Part of a small language model's weights: width 448.
MLP neurons of a small language model. Each row is named by its layer, matrix (up: input weights) and neuron, and shows model dimensions 160-255. Each number is 500 + 25 x the weight over its row's rms, rounded and kept within 0 to 999. Numbers have three digits each.
Before each neuron's rows, "fires after" lists the tokens most often just before its 100 highest values on Wikipedia text that the model never trained on. A number after a token or word is its count.

fires after: " m" 12, " ex" 11, " p" 11, " l" 10, " pl" 6, " ar" 5
L3.up91:501478491519490478483509507535484453511499506508460566494520518497495510497490481520537494505506512544487507451500503484566499505500482521456530486543533498496469494468512508532492524513486510513539491488538539496504451458477516440470540520531506489506478508497454517497498482484489525454

fires after: " P" 30, " p" 25, "p" 6, " in" 4, " s" 4, "L" 4
L5.up506:480505455569510501492501513492522491528472525534482512501519501497481500485524542479540487538507487471494492497504486529494487518490503536514478471517474473495492497552529493494501445480506474511499476485454481511496481521507486495525523495512489520516467492483526518526476503533491479534

fires after: " d" 35, " D" 12, " ne" 9, "umber" 6
L3.up293:526544516507520493497478495465503529492472476507479477507519533500488519487479532488503516517498484500504501484483487517446481510474487546519547530509497483540522457477521521533451494393479513487507512547480525540510560503502559476508490510486489498479435497513504511451479480517492548514

fires after: " the" 52, " w" 6, " g" 4
L3.up876:464521476480518502521528522481511495514518460507495503524512540506461513493524468469497562480527507522513517484482516460565501467510494510492416515488491509534478504494466456518509545532478480454487511486512476497525514511484434497497507462490527478487493519513476443443491486471458472531

fires after: " the" 33, " The" 7, " but" 6, " that" 5, ";" 5
L3.up325:497513511514478513472465481520503490481517513517496524501489487501502498481454487539484524512510492478471517449478531488486545464484488480529515496499467529518485509503497472498490473527513468480472459489461497512515531525503511494499516464535542543475531510479503477484502556538528498462

fires after: " in" 39, " on" 5, " for" 4, " through" 4
L3.up858:503481509518547527515538557466489500493505509498490484507496483514486515494503479467532544513474532494521466486509480492502469519514467516531533484472498449496497550456477471496537492509478524511529503501534508510478505492550515486511454516508515489532501514469484517440526530490478486508

fires after: " L" 27, " B" 22, " b" 8, " H" 6, " h" 6, " W" 5
L3.up714:479492561469520508505491489536471445499514508513525503477487482498487471517467466504480493502501514497501496506506523489532483512475507484476494504528508477501469525532501492503507472498496519494501497459495493511476466482438525533459510516520479440501568459498478490509517453527497530506

fires after: " W" 29, " w" 24, " B" 11
L5.up260:509513552487553489493477484514506487472516506508492455469532529503527503496479496496454563516484488472545526504478504485515464507453523526531491491481512524469500495523547493482513531514504535483511525477456461530496499499503463480463503512552478534498489478542473497503473482486491464519

fires after: " B" 19, " Sp" 15, " F" 8, " sp" 8
L3.up535:470520475473516498552473507550463497500514499541500495512514517499455462481533458476475535501490536450510512463473477509506486488480519525479489531530485517532524529501515464516490541472501480507472522496462497515450487491485543537489535511495483478524501514518477532461499531497470511525

fires after: " G" 23, " I" 17, " K" 11, " g" 9, "h" 5
L5.up315:505479507483523477523455541525452560514509481545483506489499520535468479510510494511515489526538498483495524485515498517451485476476492481473467497512500478501531529495524520465505480519469484532483481491465511520439518519500498505466507500542509523479497494504504528549515482502515507481

fires after: " P" 14, " (19" 12, " (199" 8, " " 6, " p" 5, " (198" 5
L5.up361:501488497474509502564521499497473500547468485485490509530487548503515481479498529445477484477505551494499494463515509502505523494501529518534496488511507439475516494510543476511505500493489473463449517503501542469514463530517548568493526456489499474486469521480514519465507480494480498488

fires after: " P" 26, " L" 16, " R" 11, " p" 7, " in" 6, " T" 5
L7.up556:461488488518515509537513509493530501511461485513552551502474495482504513515498543523480481527509493519504519500491469482469484495481461522485524475500542523494560501493534490510516543509516531465533462544526478555514503504525525521453550512530504494491531531477548531447522481523523493470

fires after: "ak" 18, "ok" 12, "at" 10, "ik" 9, "os" 6, "k" 6
L7.up164:518486471486505532529471518506528511494501488506503525514537541466505530532571490487443485475529488456508515498490512470492498520548485518473523492539510546486481493514539506488512477487483493517491489534494488471515499549505469475497495465459542493526473491458502495500501529499486496524

fires after: " was" 40, " were" 5, " are" 5, " car" 4, " been" 4
L3.up338:470511482522509481488479486470519475519492504492527491516464468494513484502502508495494457474498496512465522500529477464548533520520487501452543504505502485486493498509512573471579532500490500484486484544528442501482497513541520470478464470527459465503488539516511464533423468546504465466

fires after: " R" 37, " T" 11, " D" 6, " d" 6, " Ro" 4
L3.up864:465452519528481497531481549494530470544524460491524472454473480499492519510467485505508512459521505530508558476516516481488464462523484497503501549523514486501518510476464472485517497434491495529506550499476511540476521519577481536470513494488516503489466531484513565506550476516524524480

fires after: " p" 18, " sub" 10, " t" 8, "sp" 5, " P" 5, " n" 4
L3.up621:463469532514519468509509511467506500517503501524474510526526492477487481527519520507489518474497515500496510492541494491505495526436511550513521515514462467515548510488486543506497523473508525486496462514524477497478488542522521520479508491500475484437480510511502450470507488499476470522

fires after: " E" 14, " f" 13, " En" 11, " F" 10, "le" 4, "E" 4
L5.up875:473512503517504489516496460465466508519512542554514457482505521555501519494491501494474483499470509499460558466491497510527498541453520469500515474474464493484475458492485478492476506497493474516515515536506454522517492485499534454519491525537427479496499500491532570500473493540486495505

fires after: "-" 14, " cl" 13, " c" 11, " l" 8, " m" 6, " car" 6
L3.up130:469513509474506496533502501528489503522512479533493482507531495495485456500501493496481510482453515515539530470528486457508514484521464547438518512490478530493473489483481520504508464474511540539482503495509477454464475481552471452527482536520492498518459494520548474474502544527502478504

fires after: " the" 50, " a" 10, " The" 10
L3.up80:507510501543429528503499505520519557454447500496489507509494522477559514470504485550495483521527542507525468484525551536484492473473474517493487489475485518483484490490496485448512493520502570533457444502519482519475490488480522489502508492498510497492479485487479488496468472505505516511

fires after: "-" 43, "–" 13, "[" 4
L3.up715:511505501484492518530530487452491529518487487477475496477485479492510514535479465508478540489461488432511499496494530499498529500531508489529480506523498542513485457509517531489522476527535546491502496520482505488445511453558455526520496489489526476475487527477533474454486496499550542504

fires after: " F" 35, " f" 11, "–" 9, "-f" 4, " (" 4
L3.up138:522511504547461475509486519540454487531469508462491527504596492511464519505489530548518524512495473511504502452510532510505512466558454467495511512495466503482502492492499504543461519517487535509466505524462531500472507486464520532451462495560523490479540488568492504488524495496511495472

fires after: " m" 22, " w" 19, " th" 10, " me" 7, " h" 7, " sh" 6
L3.up857:493510491497499503553494500524515480518527511540505504503529512502507514502487480535470538513467534529505558525509514474460468524508493534480474509514513502509474500511499496466517498478551521521462464502514477488527488505478473508495489508500479508507489487481468548476541451528491560553

fires after: " P" 27, " p" 14, " c" 8, "at" 6, "P" 4
L5.up191:533489490534440466489501481513500480497512458516501499478542541475508509486505544497496517494507530536502468496491528484503515477452529510532508488490477536508463511500501469509523482453499505492519496497488525524519494485495490519495475475528506525471475467503482471525517499531511460500

fires after: " B" 29, " b" 16, " P" 14, " C" 7
L3.up106:515497508522479492494494507495486489540483464494533505491492534485520536538452514480486535495483528461468486470454468508503505481492511519471521459493498478500495500507504466485537461467502495518528488542493495528517530515538498534512461487506518471460476512476458494500518496485505513526

fires after: " r" 15, " R" 12, " Rail" 8, " rail" 6, " was" 5, "ro" 4
L3.up274:523487559503499503528504525522499523491513505483510552522414540474483536497532534515518525559457467472486516527518535547548510535461510508488512491513525481470545525508491492498548468512510514494499475503486508466476507500476519497530497500492474442457480444521522505514490499509501512489

fires after: " g" 19, " O" 12, " w" 10, " v" 7, " W" 6
L3.up353:511473500492514539493447509473534457510507479517517560547497498477516511486505507535454501494505537496459540485480465494478473450498496490488489453492495465534525504480499514483484481484524523472518523487504483501513496488497520482499478500528510530533443504523530469455445462453514502485

fires after: " al" 24, " for" 11, " or" 4, " st" 4, " g" 4, " be" 4
L5.up489:485523479510496503522501461581449487500502515502510517524487499508503425521486486519513491478520498498539480508481461470503479510458484513523495480526482509472500496499480490503490531517476491476497497526524488528513503504523495519463517482507502460467519495492504471490505457503487516521

fires after: " F" 22, " the" 17, " f" 9, " mark" 6
L7.up180:516461494547506509507491498505498525485527458520522516524514486498490490511481530526477442513526482467485517485553498515513448506499499489522518471477495508513508455524514494516480526529450505499448467469462520516524461490477519511509494453476504468500500468529509513493513482527506496541

fires after: "\n" 23, "|" 16, " F" 9, " f" 4
L7.up528:468513507483454486489510485484485484524499505511474496480507544474481507500496489523502522497496555544522528510501499521483551510532461528508457507450459487460534501530472443513515491518558529541497510490517519471490528520516477511502498477490541486519458522479523499471457500488500508488

fires after: " h" 19, " B" 14, " b" 11, " G" 9, " H" 8, " st" 6
L7.up792:577530466576476493530482523518538495511539494475499492495508515459519516475481471521450500524499506464535516471497480473525520503492513548498497571487521480481548474490466486464450523509526501456529490492506472518505466500495537522502518493520513509544500487488482520515522455481506506478

fires after: " p" 18, "-" 14, "==P" 7, " long" 7, " (" 6, " \"" 5
L3.up27:527489505545504489522497539480531516510523499495481504495501538480457508481531532512500487491474488477523500477510515520506427536497496490505481482486520530538479497520501508530513491490503494502487483527551514498509515489491505521502490545527496543482501492488488512493495510518529464514

fires after: " G" 19, " St" 13, " C" 8, " g" 6, " sy" 5
L3.up785:552510525491507456465493506503507487522494531517460513510477503486509511525504496512460517496469486503514513500502496534450498525510473486490503501539480460526486503492490489518479448480496504534505486465531493512507494450512493512473535522507499506503458501500494525473491493553555516516

fires after: " +" 21, " s" 11, " −" 8, " in" 7, " (" 6, " as" 5
L5.up143:511520501490494511540520523478493519496484507528509511479485517477477482520503496468457522511509480508529490512481442523487467508512473541546536497468519508517508514508494484507498460463489521469494506522513501511520521488520515496544490503493534506498496475473574516479506483486486510512

fires after: " K" 23, "i" 10, "os" 7, " L" 6, "iet" 5
L5.up428:514491448486512493515498529472498522517503472498534489514491497473480508485494508456493500470522469488498506487520466484523516553475468499496505487511458508506512514497487468540579532477491494503447486499511487547500541493548473497496532485504471457490499541513474472488485528480488477508

fires after: "\n" 28, "==P" 8, "-" 6, " c" 5, " inc" 4
L7.up543:498484552479476486506515502484468502526497508524490518453495508517522512506468468524496500500520501502507482511476531508508475514449480493472527525459527514509478466453560490533490509522497460502451482524508523468486515504533470541502466463496535500524456472502522529482486479518501473517

fires after: "E" 29, " E" 16, " sy" 7, " dem" 7, "A" 7, "á" 5
L5.up499:512498483504530496470535530493479540465501480526550481498472545532475516478501507527496504497515498475491474483471493521480517554520505477505540497522519491504529493497532473492471530464526534500434472562516487472488500481512488487467516506500480521461516507541495519523502484521524493535